config.toml
norm_place = "pre"
positions = "rope"
attn_scale = 0.125
parallel_block = false
init = "uniform"
init_std_o = 0.00856
lr = 0.000204
lr_head = 0.00605
grad_clip = 1.0
warmup_steps = 319
final_lr_fraction = 0.0
doc_mask = true
MLP neurons of a small language model. Each row is named by its layer, matrix (gate and up: input weights) and neuron, and shows model dimensions 112-207. Each number is 200 + 40 x the weight over its row's rms, rounded and kept within 0 to 999. A neuron's up and down rows have the sign that makes its largest values positive.
Before each neuron's rows, "fires after" lists the tokens most often just before its 100 highest values on Wikipedia text that the model never trained on.

fires after: " ", " |"
L5.gate779,236,192,160,200,180,133,176,233,209,233,256,208,226,244,155,254,119,106,159,236,191,196,268,234,203,189,234,266,202,254,175,177,174,220,254,226,225,189,179,167,262,194,292,206,200,165,154,245,204,160,202,243,186,233,171,202,267,184,160,278,201,274,184,190,246,189,189,236,190,166,160,144,132,187,251,181,277,236,194,106,179,214,163,247,200,185,178,266,189,214,249,147,223,162,215,203
L5.up779,162,154,294,230,187,149,188,158,191,180,152,236,172,152,174,238,190,218,184,178,177,171,210,228,229,202,174,240,205,223,295,202,183,267,204,174,160,217,199,140,232,233,267,231,222,249,222,266,234,236,195,143,162,191,158,215,248,240,219,240,202,232,224,160,218,255,170,249,178,202,113,179,176,183,212,271,210,172,248,215,247,222,261,273,227,160,154,205,181,171,141,203,157,249,159,167

fires after: "0", "2", "9", " ", "1", " ("
L6.gate757,174,174,189,160,146,159,206,304,210,221,167,176,181,192,171,156,199,243,204,258,154,108,214,176,168,180,230,183,206,274,233,159,229,108,157,214,154,231,287,244,244,194,157,201,226,171,200,191,193,130,207,210,198,214,274,264,167,188,244,217,257,285,143,87,247,197,189,179,223,215,268,180,212,206,263,149,223,196,160,192,182,179,200,161,176,288,277,212,205,116,218,168,160,271,242,201
L6.up757,187,265,270,205,232,159,238,194,184,196,232,228,208,162,156,250,231,217,160,247,234,186,159,161,153,253,216,195,279,244,153,260,144,175,152,163,171,151,159,225,168,148,261,241,184,190,191,156,234,201,286,225,185,181,188,203,197,222,166,190,166,138,164,173,183,168,271,187,158,185,211,189,219,149,176,207,186,202,222,201,162,218,175,231,102,202,184,180,187,144,196,133,156,185,222,223

fires after: " |", " ", "1", ";"
L4.gate609,234,211,238,191,199,180,187,144,206,236,141,152,278,156,243,165,231,158,168,205,137,260,214,238,243,222,254,218,277,279,187,235,122,215,145,98,208,208,186,241,171,208,253,243,199,219,220,209,194,182,223,274,258,228,155,150,251,173,159,176,247,173,161,168,197,259,175,183,191,164,247,185,219,139,256,253,210,249,110,171,147,101,260,198,175,227,173,252,209,171,158,238,238,235,184,243
L4.up609,193,184,222,211,179,160,119,267,244,234,211,144,139,123,157,197,107,156,155,205,203,228,151,254,127,179,235,186,194,192,191,233,179,294,202,148,262,174,173,183,146,170,173,98,175,188,192,182,208,279,200,239,234,160,191,151,197,235,181,197,177,250,242,205,230,197,184,184,232,134,265,205,229,247,250,263,225,229,223,237,224,159,200,234,265,184,217,181,233,202,197,191,201,223,136,153

fires after: " ", " (", "."
L6.gate153,182,268,232,135,192,134,190,265,274,134,208,181,179,226,212,150,220,113,163,204,158,240,230,173,267,221,183,267,147,132,168,231,161,213,151,173,144,187,152,187,272,177,190,154,198,88,227,138,179,218,239,129,205,267,173,178,219,234,183,203,177,192,143,252,192,270,144,178,183,218,217,237,209,201,229,184,236,213,250,229,159,137,203,226,184,188,227,275,144,267,179,256,195,116,204,194
L6.up153,193,285,262,131,228,194,213,259,169,167,296,263,212,104,141,168,182,197,169,131,170,223,182,182,207,199,205,198,207,191,241,145,195,188,216,199,187,273,266,212,216,250,312,194,176,126,159,191,246,262,287,238,193,221,189,215,245,201,133,277,210,154,205,159,170,229,213,256,178,166,200,193,230,179,177,244,231,207,280,183,290,181,293,285,169,148,181,280,153,162,174,135,144,141,142,252

fires after: "In", " In", " ", " February", " January", " December"
L4.gate347,203,194,175,187,173,194,244,231,225,173,228,209,229,186,191,129,201,212,283,182,179,288,177,188,191,236,186,149,268,294,116,178,251,151,170,187,269,196,176,185,235,167,215,202,208,141,173,167,159,201,204,235,212,159,241,148,227,166,272,232,152,231,294,156,150,297,190,201,195,235,252,137,222,222,163,179,173,163,143,235,161,244,180,225,164,148,217,143,147,210,215,230,182,240,110,264
L4.up347,178,145,205,224,210,195,298,134,197,161,215,141,234,193,278,175,163,185,234,166,220,223,140,203,130,173,224,144,213,206,167,208,235,152,194,261,155,152,239,200,212,240,163,262,216,216,197,136,242,209,227,197,113,193,294,157,201,270,179,158,253,205,176,209,117,213,108,214,237,214,242,168,158,225,242,145,187,148,250,171,197,254,170,230,290,152,177,180,153,228,200,159,205,220,239,206

fires after: "9", "0", "8", " ", ","
L4.gate339,125,170,216,224,227,248,151,184,149,163,162,191,213,166,99,245,220,273,146,269,173,165,239,210,213,155,274,184,179,188,147,223,249,201,180,219,228,260,162,187,214,177,177,200,215,237,151,216,154,220,238,148,186,223,186,191,168,171,129,217,213,193,250,207,138,174,259,153,190,157,179,215,230,210,229,202,274,146,160,166,205,241,131,151,205,149,183,247,233,161,226,261,282,224,227,239
L4.up339,234,239,285,129,188,166,175,265,206,238,189,241,244,229,169,200,253,192,184,173,227,193,160,196,220,248,181,238,157,151,185,214,154,257,227,193,255,209,232,194,176,145,242,220,154,234,240,254,221,227,194,158,230,193,160,212,170,177,197,146,173,142,210,214,219,208,231,139,183,190,210,226,183,213,263,187,136,200,269,116,237,196,195,249,269,202,161,237,174,166,219,210,201,244,243,189

fires after: " ", "1", " April", " December", " January"
L6.gate842,164,140,226,238,155,205,216,198,175,196,110,232,111,191,205,261,222,233,198,169,232,203,191,225,155,215,209,201,233,133,247,183,235,157,146,177,168,191,239,188,150,239,163,188,254,105,308,181,175,215,159,162,230,215,214,192,252,155,194,179,165,241,197,85,202,139,139,280,211,244,264,183,278,267,206,160,167,193,148,224,120,193,160,257,167,143,200,188,216,188,255,210,216,212,270,216
L6.up842,217,247,235,126,243,213,164,184,172,204,160,259,215,216,234,190,256,305,136,130,231,231,222,154,202,161,220,262,232,204,188,232,170,259,230,157,259,197,170,162,196,235,234,245,212,241,267,278,153,197,241,204,169,297,250,88,181,158,219,195,154,163,127,154,218,192,173,165,190,223,129,246,206,133,144,239,151,167,205,266,254,249,263,259,189,155,190,221,226,225,183,232,174,232,207,205

fires after: " "
L5.gate984,215,245,268,190,292,172,181,211,189,203,202,222,188,251,199,262,182,219,112,210,263,136,228,262,191,106,281,194,204,224,267,237,215,250,178,152,189,267,217,241,216,146,184,177,235,234,155,116,209,175,212,180,104,263,162,169,89,181,144,259,163,176,135,150,262,172,130,235,207,184,162,193,201,171,188,222,206,234,139,200,242,200,242,207,175,165,221,257,178,214,220,193,223,178,263,191
L5.up984,152,172,286,178,227,237,146,173,220,163,203,148,214,178,200,169,148,246,110,130,188,209,234,239,159,241,165,220,232,208,193,156,257,236,169,191,227,321,212,178,234,216,227,226,207,215,175,145,210,224,205,163,266,222,220,213,191,233,228,159,254,198,234,184,185,246,248,210,93,249,181,171,192,162,159,262,168,220,232,144,156,227,207,262,241,224,168,260,181,213,159,226,207,181,273,226

fires after: "1", "9", "0", "8", " of"
L4.gate467,231,166,241,171,252,279,202,196,273,229,229,193,213,224,221,214,235,121,244,176,233,241,155,162,123,185,246,189,209,197,120,270,180,186,243,230,225,200,165,188,154,245,168,181,202,202,175,203,232,212,172,225,189,179,196,204,245,197,247,183,234,117,104,184,201,209,182,189,173,157,245,257,238,215,155,227,239,232,228,210,177,185,212,183,186,195,184,201,152,196,205,197,137,210,152,178
L4.up467,200,159,173,205,127,203,213,303,258,253,170,157,155,253,236,253,190,152,198,220,166,229,247,174,114,202,189,133,190,258,223,168,240,211,166,169,145,189,111,169,175,244,235,225,184,232,224,228,168,236,167,143,180,252,244,200,254,227,203,232,270,168,125,200,193,215,214,163,248,202,158,196,180,202,195,151,267,198,229,261,219,259,240,137,169,240,118,190,179,199,263,138,189,212,189,154

fires after: " ", " |", "0", "1", "2"
L4.gate551,182,187,207,217,213,172,121,198,213,182,175,152,186,194,205,210,136,147,184,142,164,211,260,175,156,260,188,191,163,193,232,159,190,250,171,198,192,230,200,223,200,213,203,180,257,260,229,238,178,232,230,211,225,230,203,185,131,192,148,171,225,236,194,193,167,237,113,264,179,194,221,229,182,244,294,188,160,150,207,245,196,239,232,235,241,132,221,225,222,153,209,238,254,173,214,177
L4.up551,229,183,264,191,222,184,117,149,207,225,212,160,159,173,222,204,186,194,222,138,194,195,192,149,154,217,232,153,224,166,171,186,269,218,137,216,174,194,168,196,120,256,215,143,191,220,156,217,144,177,211,230,167,301,170,198,172,165,183,222,188,251,207,206,154,230,241,213,193,247,201,232,193,226,290,261,324,187,146,239,262,135,215,235,236,173,186,206,120,105,226,154,260,225,157,170

fires after: " |", " /", "1", "0", ";"
L5.gate297,182,167,175,255,184,253,192,120,186,156,177,227,207,262,231,219,140,110,240,219,191,201,199,177,195,211,209,203,273,278,252,204,194,150,147,143,234,191,206,173,234,171,270,217,244,191,168,188,205,140,207,198,163,186,184,222,120,132,216,155,248,234,191,232,183,189,127,188,172,182,141,171,147,218,271,176,187,124,247,151,237,217,236,159,195,191,128,173,130,169,178,233,174,222,231,172
L5.up297,167,244,191,226,166,235,228,144,239,197,139,175,212,199,233,235,143,157,226,173,224,167,152,212,154,231,208,284,187,185,220,149,184,229,240,245,206,162,220,197,181,187,74,138,189,162,221,201,199,200,160,217,233,188,121,180,219,172,228,250,224,284,148,252,191,158,216,168,236,263,265,242,165,151,287,163,223,104,195,196,132,209,242,218,200,223,212,213,191,186,228,239,144,208,251,232

fires after: " ", "1", "2"
L4.gate647,219,158,115,196,212,267,158,201,172,196,184,182,248,238,210,157,238,176,174,241,256,248,215,216,159,186,217,200,209,270,176,170,160,169,150,158,225,230,241,196,174,265,212,205,193,202,233,238,224,202,201,132,215,143,241,210,191,183,142,215,242,243,182,234,238,189,280,198,207,169,234,180,216,150,185,213,119,134,126,171,182,143,156,268,234,202,204,129,211,220,211,256,238,273,164,158
L4.up647,145,177,181,154,145,145,212,264,243,259,142,229,224,214,224,272,174,141,208,225,151,214,243,187,241,172,235,235,152,208,259,154,231,173,161,146,168,178,197,161,174,131,252,192,228,178,217,124,165,176,232,218,218,178,150,250,187,190,189,203,180,252,199,179,217,196,181,216,221,140,188,219,248,201,175,202,187,179,252,317,210,201,173,263,215,250,181,226,210,165,221,219,227,173,228,211

fires after: " "
L6.gate805,196,150,258,186,233,171,134,207,137,207,213,230,198,270,189,234,165,169,178,230,226,170,274,241,189,180,256,229,244,258,200,161,123,194,242,273,153,204,157,222,165,224,179,148,147,190,227,221,185,200,193,226,182,208,171,192,262,260,141,221,248,183,172,254,261,210,230,243,158,181,156,209,180,151,288,195,167,263,206,206,207,204,173,211,188,211,192,232,179,158,249,211,174,127,192,237
L6.up805,233,245,276,208,251,154,229,181,202,144,207,151,152,204,206,151,198,179,205,142,184,272,212,238,160,196,185,226,208,168,233,218,206,219,184,194,141,236,168,185,235,229,270,114,223,232,201,158,175,228,252,275,106,159,137,223,175,219,156,286,167,175,201,207,173,213,259,184,225,206,261,236,151,255,165,205,224,236,194,253,196,214,204,161,214,172,160,118,187,265,203,255,209,241,162,211

fires after: " ", "0", "1", "2", "3", " |"
L4.gate54,171,205,172,200,203,170,213,201,254,250,161,191,176,181,215,244,129,240,287,156,241,175,183,188,240,169,172,174,160,273,157,234,219,153,206,199,221,180,209,214,174,127,248,214,169,241,225,187,148,187,136,138,247,219,241,131,184,191,232,239,188,226,243,183,165,178,240,239,122,199,237,241,208,167,217,219,175,199,148,160,257,284,272,196,231,219,202,143,159,278,173,203,170,230,197,194
L4.up54,229,245,176,215,102,141,208,180,164,144,219,177,205,256,253,267,158,194,199,226,188,211,250,155,181,128,212,196,161,146,167,193,230,260,115,155,141,152,167,234,185,164,225,186,250,260,176,151,221,237,167,252,220,233,225,213,161,224,198,161,226,190,182,178,149,216,143,195,239,125,175,189,163,171,233,295,178,221,211,193,211,168,216,167,206,157,199,179,209,171,201,196,166,234,208,220

fires after: "0", "1", "9", " |"
L4.gate506,216,193,177,94,253,248,204,121,153,246,252,217,233,224,118,207,236,180,181,162,200,220,186,196,228,195,174,267,154,250,240,182,217,147,168,232,160,214,206,174,271,172,239,164,265,205,161,187,230,171,203,154,231,186,208,173,154,134,155,181,174,213,235,236,208,247,230,218,106,266,232,191,266,193,194,185,185,169,192,163,244,233,205,152,129,234,236,235,189,266,202,255,251,180,205,243
L4.up506,199,199,196,158,119,277,240,239,228,211,113,249,203,200,244,261,207,174,183,239,232,241,111,214,213,230,180,247,221,202,235,224,226,222,197,233,152,294,234,246,148,164,197,158,167,172,244,181,170,142,261,217,229,141,230,167,175,151,159,233,255,202,211,192,120,218,187,203,214,221,213,226,262,187,185,202,159,255,173,141,186,204,286,170,243,158,142,215,205,220,226,124,176,254,185,228

fires after: " ", "–", " Gr"
L6.gate546,185,215,167,139,137,160,205,260,154,164,129,210,185,191,161,115,264,152,212,191,177,210,183,135,197,203,258,262,264,165,265,187,202,241,262,286,260,251,242,173,195,201,175,193,125,300,227,180,182,280,238,159,213,248,206,169,157,173,221,116,203,256,193,148,199,270,201,168,196,205,176,218,153,230,223,263,233,193,214,149,171,259,171,265,235,180,145,106,185,150,200,210,297,204,216,215
L6.up546,236,152,104,159,165,195,208,193,167,220,194,232,224,211,163,238,165,160,229,189,240,164,283,255,176,159,238,120,172,195,198,228,233,225,223,204,268,235,176,195,218,130,157,193,296,242,232,169,159,211,233,172,141,210,160,290,224,221,199,162,230,115,148,243,170,260,213,197,190,102,162,253,191,186,198,191,183,199,187,290,207,194,191,146,208,262,187,251,255,270,236,171,201,133,179,223

fires after: " ", "1"
L4.gate827,193,199,220,199,245,207,213,196,224,138,238,169,157,212,169,234,239,196,154,234,181,231,202,214,161,246,175,150,213,244,139,143,184,212,118,211,175,204,168,228,244,175,147,232,148,154,263,184,222,214,166,205,131,160,175,147,176,191,215,223,185,180,215,243,250,194,238,145,272,269,243,238,198,185,171,227,168,188,120,189,235,224,221,201,159,214,174,234,220,201,256,289,150,231,201,210
L4.up827,208,155,189,224,151,124,206,180,232,268,154,234,158,227,207,162,122,159,274,210,273,237,191,158,178,194,166,243,202,255,108,207,211,200,157,173,167,261,219,182,173,174,257,185,183,217,244,126,295,184,135,171,250,166,162,175,215,236,226,185,209,119,225,219,173,256,212,220,252,157,306,218,231,240,246,214,154,213,243,240,243,193,137,178,286,117,272,157,228,162,149,236,198,210,178,167

fires after: "9", "8", "1", "0", " ", "7"
L5.gate202,227,171,183,160,183,271,225,223,224,237,238,222,248,277,96,186,263,233,195,220,281,173,161,218,275,208,237,147,124,216,163,165,211,123,168,189,203,192,158,272,206,234,177,275,211,242,184,162,246,225,212,145,243,177,198,249,209,194,194,153,186,221,243,240,196,206,224,137,251,214,171,268,178,156,253,215,130,190,231,236,304,237,170,188,154,279,146,139,188,230,207,213,191,234,166,241
L5.up202,230,133,189,200,263,195,219,210,207,265,211,190,163,258,210,241,211,219,227,113,224,160,170,130,218,237,220,160,191,164,124,232,146,134,237,260,184,236,228,166,177,175,234,219,253,239,209,232,257,211,188,217,231,176,170,147,195,135,217,199,156,191,186,200,223,208,126,218,198,178,290,220,165,184,269,237,189,189,230,212,197,146,210,237,273,178,267,236,213,152,159,164,125,253,150,159

fires after: "9", "0", "8"
L5.gate291,200,205,118,269,234,237,265,179,205,269,144,186,238,233,223,147,199,214,165,162,162,268,202,241,179,186,189,186,207,261,220,149,182,218,160,228,202,227,208,244,141,204,169,229,177,176,235,174,198,242,222,206,221,261,197,257,139,172,249,223,194,255,179,221,130,254,207,175,220,184,212,205,175,210,205,220,168,131,189,197,246,192,222,184,176,133,259,213,157,210,140,209,228,171,141,143
L5.up291,265,233,202,226,207,192,150,205,226,243,159,236,121,238,229,241,256,178,182,222,207,193,108,193,227,190,164,96,213,140,241,189,112,186,177,179,200,199,194,274,194,178,203,201,220,176,221,153,188,266,205,202,114,158,225,197,295,165,223,241,213,239,174,168,175,172,249,227,176,156,211,160,298,289,203,165,223,123,251,247,176,237,149,253,222,262,270,168,136,223,249,262,183,227,260,209

fires after: "0", "9", " |", "1"
L6.gate44,195,204,184,182,225,291,200,160,234,165,228,188,233,220,204,273,151,107,264,228,274,202,155,258,247,221,223,221,134,190,164,223,135,164,220,251,169,226,275,160,239,212,193,252,195,241,211,176,174,230,148,163,200,216,222,151,183,210,201,179,180,251,162,232,161,184,114,167,243,223,189,141,209,137,200,186,161,121,159,131,201,217,271,162,167,180,170,177,194,171,206,275,155,246,129,233
L6.up44,174,221,175,181,234,239,161,165,204,262,110,156,181,180,149,257,229,169,256,194,195,221,193,188,106,269,257,225,155,211,196,229,248,242,188,239,181,158,170,267,224,236,272,247,239,270,208,136,128,165,271,251,222,164,213,207,181,151,219,241,253,268,171,176,187,236,140,229,251,230,238,259,126,155,185,219,203,236,141,192,203,240,266,231,204,236,200,218,226,236,258,189,169,221,183,186

fires after: "1", " ", "2", "0", "'\n"
L5.gate710,243,169,216,223,148,163,173,202,130,208,162,202,172,252,228,254,233,190,162,202,235,160,166,240,199,135,244,206,169,182,185,286,183,239,171,221,175,161,219,159,143,175,241,170,245,193,161,198,144,186,247,161,230,196,206,214,186,153,195,204,262,216,273,161,222,160,179,186,225,177,215,205,184,204,197,190,226,194,185,181,240,241,196,254,170,236,170,192,209,253,255,192,200,248,170,176
L5.up710,251,299,204,223,149,193,223,178,137,256,141,232,117,203,201,113,152,220,137,256,218,243,246,228,171,289,128,207,154,292,228,205,214,171,135,196,221,264,152,204,200,258,211,130,178,201,182,221,207,215,91,189,232,263,128,166,134,177,214,239,162,138,204,138,268,168,158,177,187,172,193,168,159,246,264,147,186,160,141,185,172,148,225,285,167,193,153,223,174,152,170,180,196,264,103,219

fires after: " \"", ".", "9", " that", " but", "8"
L6.gate715,215,146,201,217,199,178,134,214,287,249,208,133,203,217,221,226,157,164,223,251,193,280,216,225,220,225,257,261,227,193,135,164,177,230,230,258,226,252,122,196,151,126,176,167,223,182,205,191,188,212,154,182,262,190,260,229,253,229,126,181,257,207,217,228,174,217,194,157,196,237,231,134,190,191,123,197,148,197,204,182,161,211,223,194,232,170,122,199,137,230,180,231,213,225,213,244
L6.up715,216,130,162,175,236,226,168,224,143,185,211,128,178,211,239,162,205,149,207,219,201,204,198,212,221,215,163,145,234,221,214,207,173,173,232,220,259,280,230,200,210,204,142,184,191,187,317,198,236,163,255,195,236,235,216,190,193,222,179,207,263,261,139,160,218,182,224,210,223,158,204,145,268,224,239,251,221,224,136,260,268,255,153,184,216,179,178,143,104,209,216,218,217,242,177,162

fires after: " ", "0", "9", "4"
L6.gate475,215,166,151,199,231,233,160,203,113,159,285,248,157,292,162,160,170,184,148,221,184,277,308,257,203,285,156,126,244,183,129,202,232,143,158,256,219,188,220,257,207,234,208,150,150,160,147,191,154,207,261,218,165,201,162,232,130,208,193,162,199,260,247,229,218,255,211,196,244,225,170,224,195,199,154,207,200,224,168,229,283,203,210,177,165,148,149,214,86,199,134,193,149,123,247,196
L6.up475,198,220,184,208,206,226,248,146,146,266,231,178,159,165,94,199,151,115,217,165,154,224,164,164,243,231,260,165,183,252,175,223,174,124,166,242,267,190,212,181,179,262,206,217,230,219,251,198,292,191,186,208,210,193,151,207,155,241,235,191,193,164,200,235,190,247,217,224,226,130,203,226,256,243,119,190,168,190,150,229,168,183,154,242,211,220,232,212,162,142,164,244,232,158,205,183

fires after: " ", "1"
L4.gate354,154,149,217,165,155,252,208,220,157,250,248,175,131,186,204,186,219,192,326,166,192,132,225,208,288,179,110,203,217,283,220,220,243,129,160,241,183,128,223,158,215,228,244,221,195,130,155,201,170,150,203,239,256,153,234,173,226,190,180,234,232,260,236,184,202,217,169,180,172,224,208,247,231,259,143,191,197,209,152,272,192,238,292,147,239,177,217,246,194,203,221,238,260,123,273,177
L4.up354,208,144,238,151,258,207,183,249,196,223,209,163,201,283,184,298,133,213,137,210,133,214,242,188,223,159,176,219,262,200,190,163,230,137,176,194,203,194,224,137,132,193,251,193,231,252,164,152,201,261,169,293,173,143,205,144,171,146,209,235,205,230,228,196,147,252,184,183,175,250,194,180,191,164,195,267,150,221,203,214,207,227,191,215,109,185,175,238,204,263,230,178,168,245,126,235

fires after: " ", "4", "'\n", " |", " |\n\n"
L6.gate460,205,248,222,249,168,208,168,278,149,238,230,202,188,222,186,267,220,202,185,171,167,216,202,242,188,217,156,188,130,256,181,192,205,206,222,183,174,160,205,252,186,228,204,190,218,177,197,182,186,121,207,258,228,152,266,215,246,199,171,188,207,261,291,200,200,107,217,164,212,210,183,181,129,220,265,180,240,232,140,189,147,223,112,231,160,140,223,293,141,247,195,233,126,203,243,186
L6.up460,224,242,173,151,256,189,212,197,206,197,162,174,248,249,192,213,183,220,194,195,158,163,225,181,195,163,191,242,174,194,278,194,196,175,216,155,205,204,243,266,173,215,284,196,190,174,216,201,254,193,233,200,150,139,162,221,146,189,184,313,124,197,228,241,183,156,213,196,154,199,195,164,192,216,283,244,156,199,212,192,230,234,209,239,190,149,94,168,128,205,163,240,175,234,194,112

fires after: " |", "\n", ")\n", "S", "|"
L6.gate559,190,234,174,136,220,151,150,184,201,199,200,116,200,203,185,162,184,210,246,124,261,192,172,140,156,231,227,190,205,209,228,210,165,173,158,217,223,178,140,238,192,203,238,243,185,242,230,199,187,264,167,178,257,168,176,259,167,230,188,248,208,242,193,252,220,221,192,213,202,212,276,185,192,214,219,214,171,179,249,187,219,227,228,246,221,152,147,197,230,238,167,222,247,191,213,172
L6.up559,196,272,177,175,242,228,216,199,166,227,178,246,264,162,207,204,143,270,201,179,207,178,252,217,130,216,210,176,181,208,190,94,139,232,235,173,265,214,165,173,214,225,198,232,164,194,189,238,189,164,165,284,142,179,185,286,207,234,233,180,187,209,258,220,228,158,244,174,90,262,256,203,181,172,259,207,235,224,213,212,171,185,159,193,168,171,124,215,149,213,213,117,241,238,253,166

fires after: " ", "0", "2", "1", "8", " |"
L4.gate190,200,210,227,226,221,196,174,137,169,185,281,198,171,180,162,160,130,162,190,168,210,223,236,183,143,243,220,182,242,218,140,140,143,222,162,200,188,146,196,181,139,144,170,122,230,232,217,235,179,183,243,226,163,223,242,165,243,167,190,195,232,168,223,173,149,226,143,168,217,258,153,220,168,188,286,242,262,173,188,204,248,166,146,166,248,111,130,255,183,254,234,223,192,143,239,224
L4.up190,125,205,189,187,224,248,224,224,142,202,192,189,178,163,194,161,257,218,163,165,220,231,186,200,149,254,215,254,159,236,220,240,232,269,191,173,133,200,206,224,181,254,187,131,218,265,229,195,147,240,241,186,174,229,251,200,173,239,183,229,240,205,204,190,162,205,129,171,170,240,172,294,188,215,228,185,183,184,180,198,215,173,265,212,172,164,180,188,127,170,246,250,257,216,227,156

fires after: " "
L6.gate285,189,219,189,221,265,206,203,303,162,226,235,196,225,144,230,244,210,169,174,240,191,225,176,197,171,178,234,229,302,224,189,162,173,286,130,229,249,198,176,177,203,218,231,218,285,224,214,179,183,185,167,154,208,238,152,191,244,233,287,254,230,168,224,154,168,258,217,205,251,202,212,219,173,162,162,145,237,235,218,185,189,275,191,174,257,163,167,108,206,217,267,170,172,194,142,216
L6.up285,202,168,205,136,253,271,187,204,211,213,162,161,160,137,212,270,109,103,264,231,145,241,183,270,187,162,251,194,157,155,211,176,254,246,139,116,142,246,221,193,198,172,224,183,233,184,176,173,175,206,237,150,178,230,121,245,195,134,216,189,240,233,214,268,182,207,198,237,219,173,185,237,141,213,181,245,233,199,225,162,196,224,200,209,242,221,172,215,224,208,255,142,208,207,160,233

fires after: " ", " (", "–"
L4.gate125,237,251,220,179,194,168,271,130,220,129,165,165,186,215,248,259,238,225,228,198,271,190,181,263,179,141,144,225,160,237,178,165,207,132,237,229,133,255,173,193,146,185,156,233,203,264,236,131,206,146,277,207,174,281,283,164,158,206,148,181,176,162,131,189,140,215,161,157,188,226,218,246,210,208,183,164,269,192,211,190,198,160,128,148,169,163,236,184,149,193,194,217,230,259,229,160
L4.up125,187,270,135,216,152,239,156,198,168,135,252,294,204,228,124,170,220,190,165,184,273,258,223,212,136,211,192,151,199,216,132,224,195,189,206,223,252,257,188,179,173,174,190,161,253,185,218,106,172,215,233,230,192,182,283,212,166,248,98,197,216,257,241,218,129,220,217,255,177,234,174,233,211,251,207,200,223,290,223,157,169,301,180,199,210,140,171,211,188,260,188,206,187,222,171,255

fires after: " ", "1", " St", "2", " on"
L5.gate979,182,98,228,214,164,210,249,230,205,130,191,205,130,220,219,171,257,184,240,182,187,188,199,223,218,195,201,146,232,199,220,304,194,205,183,114,205,170,197,182,249,244,183,231,195,170,253,171,192,189,203,255,211,126,189,216,154,189,244,142,143,135,270,185,125,154,207,237,212,169,280,210,255,209,200,223,256,250,219,226,170,188,156,162,172,125,191,226,240,217,188,231,219,139,227,208
L5.up979,197,217,213,205,270,221,164,211,168,193,138,203,193,187,240,149,166,117,187,181,214,259,209,134,187,148,216,196,255,174,204,183,172,233,207,219,175,208,152,251,260,290,224,215,272,231,218,168,112,236,219,190,184,238,139,226,223,227,290,162,154,251,240,209,170,195,159,206,223,129,202,190,161,233,273,247,192,215,218,195,210,234,232,241,256,158,225,112,170,162,236,191,163,164,223,181

fires after: " ", " (", " |", ","
L5.gate594,157,163,211,229,276,236,182,265,164,155,180,224,163,163,223,238,145,189,188,230,174,170,219,147,247,126,257,168,227,151,243,220,179,168,216,188,148,231,128,197,242,164,125,249,224,170,208,192,230,196,253,166,215,170,135,202,226,240,219,224,241,225,137,183,185,208,193,134,198,240,166,164,174,142,137,251,164,225,160,268,282,220,166,154,159,183,191,266,176,225,186,188,180,262,251,154
L5.up594,194,186,176,191,248,270,230,267,170,135,240,249,243,260,213,235,205,220,175,134,277,164,195,144,161,170,216,126,154,257,204,169,177,199,238,221,163,179,260,221,237,171,150,216,238,153,220,146,238,216,224,252,154,226,216,119,282,205,139,131,208,215,241,265,188,244,116,193,226,251,206,196,195,159,201,267,146,206,143,88,168,234,310,218,260,182,184,225,167,189,263,183,184,191,195,270

fires after: " ", "|", " |", "2", " ("
L6.gate435,277,194,181,181,217,227,145,264,179,191,220,202,239,161,166,134,196,173,197,244,234,115,176,264,245,302,228,244,203,225,205,238,157,213,86,248,175,215,227,290,126,164,197,254,243,212,230,218,183,256,161,198,138,170,205,159,174,147,246,216,150,218,212,236,253,193,195,260,213,251,236,227,162,244,184,215,199,200,153,145,129,174,210,186,217,192,211,230,181,173,254,183,145,150,202,223
L6.up435,182,191,152,213,197,158,210,186,193,148,150,218,173,212,236,228,110,185,224,216,154,152,148,243,196,169,264,227,159,155,145,212,267,244,274,251,218,236,217,138,198,197,174,179,243,175,222,202,152,212,189,229,224,225,202,176,140,228,266,143,252,210,244,120,262,152,246,281,167,166,224,204,195,190,180,255,246,241,238,235,142,184,258,202,207,142,185,230,270,216,194,193,153,236,227,251